{
  "n_layer": 10,
  "d_model": 256,
  "n_head": 2,
  "n_kv_head": 2,
  "head_dim": 128,
  "d_mlp": 1024,
  "vocab_size": 4096,
  "activation": "gelu",
  "norm": "layernorm",
  "norm_place": "pre",
  "norm_eps": 1e-05,
  "positions": "rope",
  "rope_base": 10000.0,
  "rope_fraction": 0.25,
  "qk_norm": false,
  "attn_scale": 0.0884,
  "bias": "all",
  "tie_embeddings": false,
  "parallel_block": true,
  "init": "normal",
  "init_std_qkv": 0.0324,
  "init_std_o": 0.00726,
  "init_std_up": 0.0324,
  "init_std_down": 0.00363,
  "init_out_by_depth": true,
  "optimizer": "muon",
  "lr": 0.0102,
  "lr_mult_o": 1.5,
  "lr_mult_down": 2.0,
  "beta1": 0.95,
  "lr_head": 0.0083,
  "grad_clip": 0.5,
  "warmup_steps": 200,
  "schedule": "wsd",
  "decay_fraction": 0.781,
  "decay_shape": "pow",
  "final_lr_fraction": 0.05,
  "batch_tokens": 65536,
  "seq_len": 128,
  "doc_mask": false,
  "train_tokens": 438300000,
  "steps": 6688,
  "dataset": "wikipedia_en"
}
MLP neurons of a small language model. Each row is named by its layer, matrix (down: output weights) and neuron, and shows model dimensions 32-95. Each number is 200 + 40 x the weight over its row's rms, rounded and kept within 0 to 999.
A block is one neuron, or neurons of one layer that tend to fire together. After each block is what it responds to, as a language model described it from the Wikipedia text at the highest values.

L5.down37,171,246,241,166,151,222,196,120,282,229,170,187,142,209,155,223,196,152,211,216,232,167,225,154,198,127,241,154,226,270,231,155,173,249,251,136,218,171,188,185,198,191,241,210,271,250,243,162,207,221,157,220,205,153,191,182,141,164,256,281,226,187,184,205
L5.down74,235,213,159,219,237,223,210,157,178,278,204,173,204,232,177,284,202,212,130,247,246,187,225,313,241,180,237,214,253,229,178,171,210,226,169,205,150,206,154,217,202,161,175,206,150,276,231,267,242,175,235,184,170,164,215,141,235,242,203,207,226,178,183,156
L5.down75,217,217,186,188,249,194,239,215,209,151,176,185,183,251,205,189,224,211,244,230,266,115,236,165,233,163,178,238,185,211,252,242,144,286,150,177,231,215,187,172,183,174,211,254,201,195,162,196,210,221,209,248,194,238,190,180,161,267,179,205,204,263,224,159
L5.down115,241,179,161,180,193,229,199,149,201,193,276,199,144,291,248,137,241,207,198,201,156,133,168,221,249,208,162,216,250,174,165,157,203,196,189,196,262,222,204,181,160,201,205,145,213,164,248,207,260,197,271,131,179,144,103,232,202,183,109,203,171,218,238,206
L5.down213,162,167,177,205,144,189,170,132,118,154,196,214,218,235,215,182,167,197,274,221,161,199,192,199,157,205,264,195,119,230,208,175,160,208,102,286,194,216,143,118,197,141,276,132,207,206,197,276,237,201,259,147,202,207,142,247,208,224,242,134,240,227,211,261
L5.down231,223,195,199,203,240,195,215,248,221,197,238,90,183,181,252,167,222,191,209,223,164,149,141,92,209,193,116,168,143,213,203,248,221,209,189,156,203,220,228,164,246,268,161,194,247,274,257,169,240,167,277,301,200,193,181,217,154,198,140,201,191,144,210,168
L5.down258,192,262,249,178,221,259,222,165,144,228,188,178,204,243,201,207,190,231,191,259,133,211,152,164,190,216,171,169,129,156,233,197,233,87,217,160,219,214,126,215,248,183,132,269,280,199,312,228,178,177,159,227,199,138,219,182,179,168,277,228,246,125,250,139
L5.down371,175,203,214,232,188,260,153,268,194,141,283,183,174,128,206,152,188,199,188,166,161,163,187,225,144,147,252,192,216,190,180,194,276,124,220,118,268,139,260,171,220,182,209,190,257,205,247,177,243,206,151,272,189,252,190,155,222,212,129,202,156,219,166,97
L5.down521,229,219,176,213,151,197,276,192,208,247,187,195,240,177,183,165,277,138,158,184,217,180,255,140,231,128,202,105,188,160,129,155,170,182,225,203,235,214,174,161,224,171,180,130,228,251,248,138,269,219,199,209,180,140,214,157,207,184,205,227,305,171,225,184
L5.down670,247,204,198,139,232,193,187,207,147,170,204,197,119,220,251,194,184,286,205,195,151,262,263,175,179,212,188,187,219,220,123,165,209,257,216,139,172,262,151,178,155,211,228,209,181,222,214,166,169,200,202,187,203,230,251,271,282,126,223,195,190,122,214,188
L5.down681,184,278,264,219,199,208,187,168,130,166,188,195,204,186,157,215,234,216,131,196,194,230,228,186,106,155,226,223,166,116,223,221,183,174,226,198,146,186,184,222,264,166,132,270,240,194,205,258,223,133,168,273,225,227,178,153,225,190,229,213,215,191,211,223
L5.down739,249,253,250,204,224,255,251,199,182,214,203,206,201,195,210,136,166,174,197,257,143,207,218,169,219,247,217,158,187,164,262,178,199,193,188,165,229,180,207,123,156,186,168,251,176,167,209,239,113,101,160,205,186,135,240,140,202,212,123,154,200,236,204,164
L5.down770,183,267,196,183,207,207,240,190,207,211,196,82,225,180,233,202,218,204,173,194,197,179,166,196,223,246,176,293,203,167,138,211,155,240,161,161,162,189,239,124,243,267,224,170,198,229,198,225,156,219,171,220,141,216,207,165,176,183,101,209,184,257,186,219
L5.down786,180,167,215,212,172,146,181,152,254,225,190,242,269,185,171,180,238,305,234,192,200,105,216,122,199,223,223,238,178,149,203,156,228,247,172,187,184,233,227,162,152,225,182,191,212,209,225,199,202,195,188,253,221,254,163,205,207,138,122,155,217,181,179,219
L5.down800,152,181,228,243,157,244,188,189,192,183,276,241,174,146,256,162,213,160,214,235,192,153,227,161,188,236,149,224,244,129,173,161,191,173,230,205,220,189,169,203,175,166,183,212,194,236,205,177,247,270,231,142,201,238,150,225,191,196,163,220,241,128,176,231
L5.down834,181,184,265,193,107,167,150,270,193,201,190,142,215,191,212,215,169,186,178,189,241,268,188,217,219,203,236,176,177,179,230,213,182,231,242,242,175,185,196,224,253,212,207,252,172,221,233,152,216,206,281,179,195,179,270,221,144,245,237,166,231,193,290,262
Responds to: Quantity and number openers

L4.down53,218,154,133,215,195,262,249,180,230,123,232,248,232,273,246,182,219,206,231,170,176,144,197,162,265,274,168,245,195,184,193,169,199,195,178,196,242,245,197,170,149,238,164,208,237,189,155,205,235,215,278,192,216,108,173,185,156,140,145,213,247,220,204,215
Responds to: Quantity words and numerals

L3.down282,165,215,250,236,148,198,235,219,224,210,162,164,180,224,174,218,187,223,239,195,194,183,116,254,145,229,122,238,222,202,175,225,205,200,238,201,193,251,86,230,201,170,203,212,128,160,155,158,143,199,245,230,159,265,202,213,198,161,126,242,280,128,126,115
L3.down703,193,180,193,226,215,251,133,221,207,202,248,250,175,126,235,186,229,158,180,168,186,197,144,167,183,224,266,243,137,191,185,137,210,197,198,224,217,203,159,268,194,174,170,225,150,194,152,166,217,212,210,129,182,247,196,190,268,197,166,194,168,219,184,194
L3.down715,171,113,146,230,225,186,179,202,171,150,182,163,132,224,198,162,202,195,185,200,193,204,185,229,260,167,174,227,209,237,175,241,138,151,222,177,217,271,156,272,201,170,222,126,187,238,169,292,139,170,272,254,153,222,220,209,206,228,253,129,227,199,146,214
L3.down767,162,293,240,146,201,224,225,188,271,202,251,194,271,180,163,215,193,231,242,204,216,202,234,187,226,190,195,105,206,204,147,217,214,208,154,163,192,210,207,182,172,223,173,172,221,196,157,159,247,206,169,234,225,265,197,138,194,286,218,259,161,210,206,230
Responds to: Word-final subword pieces

L5.down12,279,180,267,242,208,229,242,189,189,264,227,179,208,234,175,261,192,152,196,272,140,245,217,224,178,257,227,149,219,229,210,231,170,185,224,143,227,163,239,110,179,191,222,115,246,235,260,286,210,227,173,200,186,217,177,212,119,254,219,219,208,137,251,268
L5.down32,291,176,238,235,211,252,219,255,226,230,215,180,233,237,194,175,139,193,208,200,159,222,205,206,227,181,197,153,169,192,129,235,199,254,239,178,257,192,203,179,254,143,210,307,242,228,220,205,178,161,249,203,245,167,111,196,150,168,195,220,200,151,175,139
L5.down153,184,188,196,169,187,217,224,210,197,183,237,191,226,221,170,191,216,214,210,266,218,125,181,211,216,226,300,217,195,194,213,216,216,229,206,237,202,170,181,199,187,206,255,213,194,198,189,180,166,221,272,135,138,259,222,150,151,192,217,201,206,194,212,258
L5.down209,201,228,236,167,150,212,145,130,189,171,170,276,227,175,171,153,140,187,212,249,106,180,257,192,194,266,196,70,246,132,210,200,128,226,198,238,205,209,195,237,212,206,236,274,196,235,216,140,234,245,196,241,164,179,151,197,261,263,213,222,197,184,225,225
L5.down255,142,257,152,195,204,197,235,188,164,189,200,176,247,208,193,202,214,276,168,222,222,169,183,201,213,164,203,146,207,201,219,153,249,262,162,167,164,214,231,202,234,222,188,233,238,175,109,215,202,254,225,210,243,206,190,165,272,180,199,273,184,183,240,188
L5.down344,248,174,209,180,161,98,157,229,241,214,221,199,203,150,222,157,204,190,176,172,311,176,229,225,237,259,166,190,187,224,154,233,180,245,192,181,263,173,143,205,202,202,269,185,216,215,183,190,232,135,169,167,157,172,260,160,210,154,251,174,150,220,169,239
L5.down381,164,179,182,245,235,148,224,195,247,128,185,248,154,196,171,169,231,178,203,208,221,203,166,203,197,221,283,138,143,260,131,228,201,247,220,236,174,194,198,158,141,220,203,192,200,206,301,198,234,283,180,203,216,177,187,150,275,211,276,230,228,240,208,227
L5.down399,190,157,186,216,168,273,158,160,159,206,209,116,163,158,190,163,213,234,210,237,153,200,246,224,171,184,233,269,174,211,229,200,178,203,168,192,172,171,238,215,288,131,209,149,217,131,150,217,276,240,213,226,189,234,183,211,199,169,122,96,185,253,243,184
L5.down408,201,214,204,190,170,234,187,183,187,152,132,178,199,186,226,186,212,154,203,156,192,212,253,180,140,224,198,248,152,210,311,228,225,201,237,221,223,157,217,241,197,192,217,171,131,99,158,265,111,171,247,183,206,237,195,235,314,199,131,196,215,201,265,216
L5.down464,205,247,184,203,142,218,258,226,189,229,194,192,173,253,243,204,200,173,194,195,241,177,173,155,202,152,294,190,222,233,223,174,234,201,210,189,134,193,212,198,220,238,225,186,253,223,226,249,146,180,221,140,214,229,258,225,167,132,187,195,167,228,229,241
L5.down497,134,206,155,207,144,179,260,205,140,177,163,181,215,176,261,117,186,206,204,196,240,177,199,178,177,179,176,204,253,183,234,228,237,196,234,152,255,251,153,231,160,181,198,220,167,233,205,207,214,253,164,200,272,241,186,191,168,194,215,177,234,263,249,170
L5.down528,204,181,256,177,241,216,170,223,221,224,168,146,172,210,212,218,179,192,204,167,203,141,197,232,208,245,211,208,149,225,235,155,180,131,175,140,142,186,213,186,161,182,222,288,188,165,150,242,117,120,200,174,277,271,194,246,231,264,193,235,183,190,246,201
L5.down593,193,197,181,180,97,164,184,216,187,251,182,225,157,272,173,223,234,176,265,243,193,165,174,182,195,174,219,243,232,200,205,209,210,207,206,207,233,157,201,204,229,233,249,185,246,188,157,182,212,258,161,179,226,202,202,247,239,212,293,156,190,241,168,133
L5.down619,251,161,191,121,133,208,179,125,223,212,160,171,153,182,150,205,225,197,239,147,199,180,256,219,175,219,168,180,186,176,196,202,89,185,198,268,256,185,197,249,189,210,179,207,207,214,175,203,168,173,324,174,205,152,188,249,238,233,309,172,230,228,196,271
L5.down766,158,185,165,281,179,216,247,262,215,306,183,145,195,146,156,215,165,197,250,117,253,210,157,180,283,214,160,163,183,191,153,183,140,180,206,164,162,201,170,157,181,249,234,135,186,210,141,176,187,187,211,193,181,189,167,224,181,222,211,226,293,189,211,216
L5.down767,161,229,195,178,118,224,226,176,227,172,267,260,183,158,206,153,250,155,225,236,200,204,175,153,231,207,222,156,228,184,221,211,195,147,175,216,189,169,210,204,195,281,221,254,207,205,144,192,155,252,168,170,172,147,230,159,240,182,173,185,214,166,184,210
Responds to: Year final digit

L5.down17,175,165,243,187,215,144,215,271,159,162,186,228,249,183,291,217,248,150,248,231,175,250,177,174,179,204,246,214,187,112,204,246,176,148,198,191,160,244,182,186,183,173,227,228,229,268,210,222,168,185,181,228,209,164,206,216,239,171,273,234,208,202,186,194
L5.down183,241,129,142,192,275,129,181,194,194,243,192,230,211,163,201,271,185,172,143,158,242,121,187,239,134,213,209,231,208,171,233,153,285,164,271,222,190,181,279,251,259,197,166,200,139,256,242,178,196,263,194,187,168,229,229,196,179,189,65,225,223,177,185,184
L5.down207,273,208,178,173,147,150,234,252,190,211,202,168,143,84,209,110,168,238,211,103,259,197,78,187,279,147,146,172,167,159,208,262,234,184,232,240,208,208,146,243,185,196,226,155,169,207,244,181,227,197,266,180,261,220,221,205,255,157,176,244,201,135,203,184
L5.down277,214,147,125,191,168,223,205,273,209,230,183,294,137,157,141,173,254,195,192,163,236,140,165,289,207,198,240,228,241,197,213,202,203,208,175,175,187,207,189,197,170,217,152,142,237,163,242,210,240,220,236,166,220,191,156,225,221,226,180,273,156,174,254,164
L5.down290,196,218,130,243,272,244,196,205,146,183,165,182,233,169,246,215,266,196,257,164,184,192,187,225,157,215,175,160,274,192,205,127,270,158,170,186,241,193,183,169,181,191,210,239,212,134,174,225,174,121,198,102,137,135,221,87,280,224,194,198,176,199,183,141
L5.down291,186,224,193,176,258,241,166,253,205,166,236,136,154,212,279,218,208,243,171,225,197,171,224,197,216,315,155,153,207,159,169,232,227,230,135,144,215,273,208,200,267,229,144,118,230,150,155,161,242,202,150,192,209,192,183,263,179,254,229,246,219,221,233,212
L5.down445,166,156,236,315,243,210,243,241,211,255,207,151,179,187,233,160,243,214,156,144,210,260,203,257,225,193,191,187,186,162,161,202,220,212,262,204,189,230,187,229,176,199,225,206,247,258,216,154,227,197,163,131,96,194,174,212,216,189,155,191,233,180,203,137
L5.down459,147,214,172,142,180,229,203,226,208,210,244,278,143,224,179,148,201,157,193,202,212,258,212,220,205,213,158,189,160,216,192,221,226,224,178,137,136,236,261,185,179,266,193,193,247,199,195,188,183,192,252,249,169,227,188,276,165,145,185,256,153,151,269,182
L5.down590,131,172,217,183,191,213,186,214,162,252,239,142,203,144,258,155,139,233,139,177,178,222,184,175,237,147,277,161,170,206,221,148,160,232,164,155,223,216,276,221,147,181,255,223,172,170,244,199,147,173,242,259,205,157,147,273,146,253,192,263,152,194,211,220
L5.down680,170,205,281,169,223,247,242,206,194,185,247,106,201,180,168,163,165,176,182,204,200,206,262,150,167,216,220,211,203,192,217,120,195,197,140,206,226,213,179,254,244,224,176,271,232,175,238,184,201,239,151,245,156,208,220,223,185,161,193,224,200,157,154,136
L5.down773,136,224,251,210,187,149,131,160,278,194,193,144,187,184,215,215,195,144,133,137,204,294,163,166,254,208,206,210,176,185,246,189,281,210,242,245,215,170,195,227,231,248,269,176,260,164,259,154,264,235,186,170,243,280,208,207,148,192,256,259,168,263,175,269
L5.down799,172,246,199,216,133,178,213,148,145,189,179,230,188,216,204,195,236,252,195,271,148,205,235,178,224,213,215,244,208,178,230,150,194,198,224,241,158,266,247,202,257,173,198,242,138,166,227,203,179,183,292,214,200,164,210,177,216,169,218,148,192,200,189,231
L5.down847,178,232,179,103,169,221,130,245,211,161,229,207,206,234,155,192,189,209,172,244,176,185,213,164,178,212,239,175,204,209,177,253,286,183,157,169,258,89,213,218,212,158,202,208,196,251,255,150,219,228,209,227,185,237,192,192,189,205,139,155,209,183,227,160
L5.down877,164,269,290,177,236,212,227,152,146,187,168,187,201,266,180,160,193,266,190,180,156,180,248,206,231,90,274,91,268,270,216,260,161,287,210,179,191,239,125,188,144,197,202,226,190,118,194,163,145,222,161,223,208,229,183,229,158,230,158,255,175,195,83,218
L5.down881,135,301,186,154,223,236,247,192,198,156,196,239,154,192,204,166,194,241,202,161,270,196,235,203,236,289,187,180,201,179,180,216,165,241,186,167,148,156,186,197,193,227,208,200,189,201,193,208,246,199,200,162,173,236,218,238,225,146,163,234,201,194,170,190
L5.down906,239,110,165,261,191,229,207,189,206,221,220,183,222,146,253,180,195,205,185,96,218,263,173,209,248,88,198,246,181,177,157,216,167,215,174,242,153,203,180,225,235,168,268,251,202,239,142,226,270,255,186,212,221,242,230,239,133,152,164,214,162,218,165,155
Responds to: List separators

L4.down414,186,200,152,186,166,174,224,229,163,147,226,198,200,188,197,157,170,273,187,226,180,244,204,230,182,196,242,213,150,224,225,240,180,220,238,200,226,169,253,217,155,241,270,199,208,223,125,200,184,146,249,244,158,209,203,264,168,215,204,221,182,204,208,190
Responds to: Mid-word subword fragments

L4.down643,158,221,172,148,262,189,225,229,232,227,214,230,140,283,173,200,236,264,196,228,160,255,204,171,232,238,139,213,198,227,209,238,141,233,223,224,244,232,294,185,228,136,173,226,249,147,193,170,180,260,247,176,220,156,229,124,286,220,243,186,283,125,208,188
Responds to: Word and number continuation pieces

L4.down45,186,179,213,227,176,193,226,208,275,282,222,176,206,207,222,152,223,147,222,170,108,166,202,262,227,113,256,132,189,160,135,213,247,234,200,239,331,195,231,187,188,87,221,170,195,233,225,274,204,195,248,190,190,165,115,172,244,241,136,256,184,237,141,136
Responds to: Separators inside numbers

L5.down93,162,253,180,223,149,273,274,233,197,216,246,233,198,190,223,227,190,148,188,240,230,222,179,171,208,161,208,169,234,202,231,216,231,90,234,197,127,242,243,189,195,235,274,197,201,215,177,244,205,178,248,139,238,238,216,129,242,199,196,82,222,156,188,195
L5.down198,159,220,191,263,263,242,207,223,142,136,150,202,200,187,216,239,272,215,246,240,148,139,214,173,237,115,220,210,127,170,158,224,190,213,123,176,178,223,203,171,212,250,130,235,225,174,198,178,194,279,109,240,218,201,143,222,222,225,251,191,283,212,214,231
L5.down223,205,212,235,164,229,272,134,269,238,194,186,169,209,169,189,220,170,201,168,169,188,299,206,209,229,221,197,254,145,266,181,241,187,245,194,206,239,172,219,199,231,204,181,172,200,172,205,213,244,212,184,226,180,247,232,136,235,212,89,244,306,256,229,243
L5.down356,172,212,297,175,241,169,233,197,235,187,138,212,167,235,213,108,194,195,271,227,200,175,210,184,203,142,184,124,175,218,127,303,188,205,174,203,226,236,176,180,185,246,196,233,143,204,237,185,224,208,239,158,177,239,198,190,168,216,123,168,193,191,246,184
L5.down413,224,221,166,199,228,190,177,148,289,161,254,179,182,180,145,104,174,312,225,248,253,182,190,210,212,265,238,134,177,273,227,190,175,206,228,255,177,174,204,141,220,212,192,250,182,256,203,178,147,174,260,194,171,225,191,214,254,276,248,187,187,175,204,158
L5.down450,210,135,307,188,197,198,185,146,177,169,206,269,227,140,283,197,133,240,227,251,194,201,253,201,258,134,176,188,218,180,182,160,128,168,149,188,188,156,274,114,236,148,259,146,255,202,212,193,199,210,209,184,208,156,106,220,276,238,221,205,134,153,174,214
L5.down452,192,154,203,134,233,207,179,201,183,228,190,156,136,211,191,183,228,231,201,191,261,214,255,170,159,112,281,172,156,183,196,201,193,230,225,175,142,198,171,172,233,165,196,118,239,147,239,234,270,243,148,236,161,162,287,155,173,219,217,253,250,226,177,207
L5.down555,149,202,202,240,168,158,175,232,181,188,234,242,156,241,210,246,276,213,161,182,186,198,121,215,201,250,147,273,225,150,121,240,181,169,177,236,202,205,140,218,143,193,206,188,189,219,224,220,205,299,175,142,225,196,210,245,148,276,139,269,216,233,213,136
L5.down618,209,154,160,216,226,183,216,182,202,189,153,236,220,245,229,190,194,187,240,144,244,223,201,227,178,199,168,200,190,197,175,241,249,248,121,113,212,225,198,205,137,248,209,170,283,176,258,221,125,138,217,169,176,171,158,179,221,168,201,255,218,164,213,193
L5.down712,181,221,164,157,229,258,156,180,201,144,220,182,284,228,211,172,185,248,270,229,210,235,198,167,199,243,195,191,201,169,249,205,148,208,216,193,191,192,172,235,186,170,198,190,260,248,240,145,181,204,215,184,201,219,148,196,280,230,115,204,200,209,168,181
L5.down719,198,236,188,184,230,206,208,206,205,239,176,218,285,181,171,251,233,129,251,231,146,243,215,182,228,156,210,190,219,235,143,171,186,203,140,190,138,228,177,215,266,214,235,229,223,216,186,223,173,208,196,237,189,154,168,237,236,196,205,184,153,198,181,168
L5.down835,204,182,193,173,267,157,277,270,171,180,195,240,293,185,160,206,186,154,249,178,216,202,261,174,218,176,127,144,156,208,151,166,219,159,222,261,205,176,185,247,199,261,186,184,189,258,217,177,231,217,200,219,160,186,219,217,253,231,175,164,235,99,232,195
L5.down841,128,216,141,201,222,193,147,182,173,267,142,232,240,217,231,95,226,217,250,161,177,229,157,118,231,220,192,224,170,152,212,292,162,181,152,220,187,224,164,269,277,199,174,229,256,188,212,185,251,208,214,192,225,168,162,213,237,209,180,151,175,183,176,179
L5.down886,179,212,235,239,165,237,265,161,236,155,228,261,128,157,200,207,158,149,229,169,179,221,208,236,138,192,259,219,230,217,182,239,168,167,156,194,231,148,192,182,188,130,161,225,216,282,220,191,195,191,131,223,142,189,204,194,246,220,111,251,234,237,196,172
L5.down910,216,188,252,149,193,128,200,271,160,182,220,206,171,207,225,154,192,196,206,172,199,256,163,178,158,217,162,203,214,182,181,207,230,209,151,278,230,194,168,235,156,155,234,223,158,212,243,184,169,196,246,266,88,216,175,195,205,172,217,251,256,226,236,228
L5.down944,216,208,238,223,210,225,163,194,149,160,154,260,226,222,235,176,235,318,158,167,155,216,136,179,184,174,240,210,229,216,239,146,201,209,231,181,222,186,154,162,134,182,188,218,218,149,174,212,214,132,179,219,173,286,164,89,164,183,215,275,111,174,174,212
Responds to: Mid-word subword fragments

L3.down439,224,148,231,179,275,148,236,187,214,168,206,226,195,249,173,225,191,208,207,199,177,184,144,200,203,173,178,196,183,207,233,189,201,283,191,179,195,197,164,209,163,201,179,290,223,257,270,173,181,194,203,290,294,157,125,100,145,245,235,296,207,206,197,225
L3.down598,189,318,200,231,237,189,216,213,197,243,194,211,183,249,162,214,217,198,240,187,161,99,230,239,214,221,160,114,202,181,198,222,139,187,150,265,174,228,212,195,201,219,142,237,198,163,231,206,187,238,223,222,194,150,179,177,249,128,246,224,272,228,207,187
L3.down732,219,204,180,214,235,225,140,217,203,199,230,264,150,189,179,215,241,216,234,193,225,148,244,249,219,200,182,111,171,252,212,166,145,266,115,205,253,167,256,218,170,187,194,196,209,179,157,217,210,264,219,221,99,179,232,197,175,151,181,187,214,233,156,127
L3.down857,168,226,292,151,227,205,172,223,162,217,119,243,178,166,223,259,245,231,203,130,177,141,195,210,229,185,214,221,149,235,217,180,157,149,206,202,177,162,112,154,203,145,221,275,185,209,138,167,129,281,192,128,134,247,249,242,270,157,185,224,237,200,192,186
Responds to: Range and coordination connectives

L3.down80,282,230,211,236,163,222,232,184,241,151,167,237,140,235,168,220,225,166,206,240,190,261,240,178,204,168,254,169,184,144,201,188,206,162,231,206,231,247,181,171,264,270,125,227,172,155,280,145,242,287,190,190,203,240,258,160,182,148,165,223,197,167,244,199
L3.down106,239,156,245,224,176,155,172,232,244,188,197,174,163,239,237,174,221,240,189,259,195,270,172,191,169,225,184,212,128,266,185,279,225,205,272,239,210,261,216,216,195,220,211,225,263,186,161,151,230,165,183,215,283,227,232,198,168,155,172,213,192,187,192,178
L3.down189,196,219,145,156,216,184,204,226,166,159,244,244,129,170,273,184,233,217,215,165,165,199,167,195,247,224,189,221,192,223,220,209,166,209,213,174,241,197,219,130,216,258,236,219,181,164,221,249,234,202,174,240,163,129,173,161,256,245,186,180,151,242,156,166
L3.down670,217,181,133,146,266,222,236,118,132,174,122,178,128,161,203,175,180,225,169,162,153,200,162,134,207,186,136,165,197,219,217,176,165,269,222,204,144,199,218,198,234,148,236,141,239,278,185,207,141,253,153,226,203,233,224,222,324,187,134,258,222,259,308,248
Responds to: Mid-word name fragments

L3.down53,175,231,143,280,220,221,229,170,155,182,165,137,217,211,128,180,241,232,193,251,289,191,267,149,194,208,179,215,146,227,276,265,170,224,184,232,166,208,137,218,204,143,202,257,212,236,240,192,199,196,229,195,185,116,264,179,278,259,183,235,155,151,203,162
L3.down214,246,198,211,192,228,220,298,233,254,183,162,210,204,173,240,209,210,188,220,149,195,142,257,217,164,149,200,135,227,240,119,164,249,223,230,193,150,234,135,240,195,161,159,166,195,204,136,204,210,201,198,215,210,175,262,248,282,174,274,280,251,85,193,136
L3.down844,166,198,233,118,224,194,140,200,219,196,215,203,139,291,208,143,246,304,264,216,182,246,227,210,195,266,123,140,207,228,207,183,194,140,192,200,201,191,205,261,197,125,189,172,217,174,223,267,209,221,192,251,190,263,196,170,191,203,139,265,206,182,261,224
L3.down876,153,210,173,236,227,137,160,195,173,242,183,177,162,189,166,221,280,274,219,162,274,154,286,262,173,219,209,197,261,211,172,249,147,180,241,257,167,300,245,140,227,183,191,158,200,213,220,223,225,192,221,178,237,171,241,210,298,194,265,184,221,214,184,228
Responds to: Space before date numbers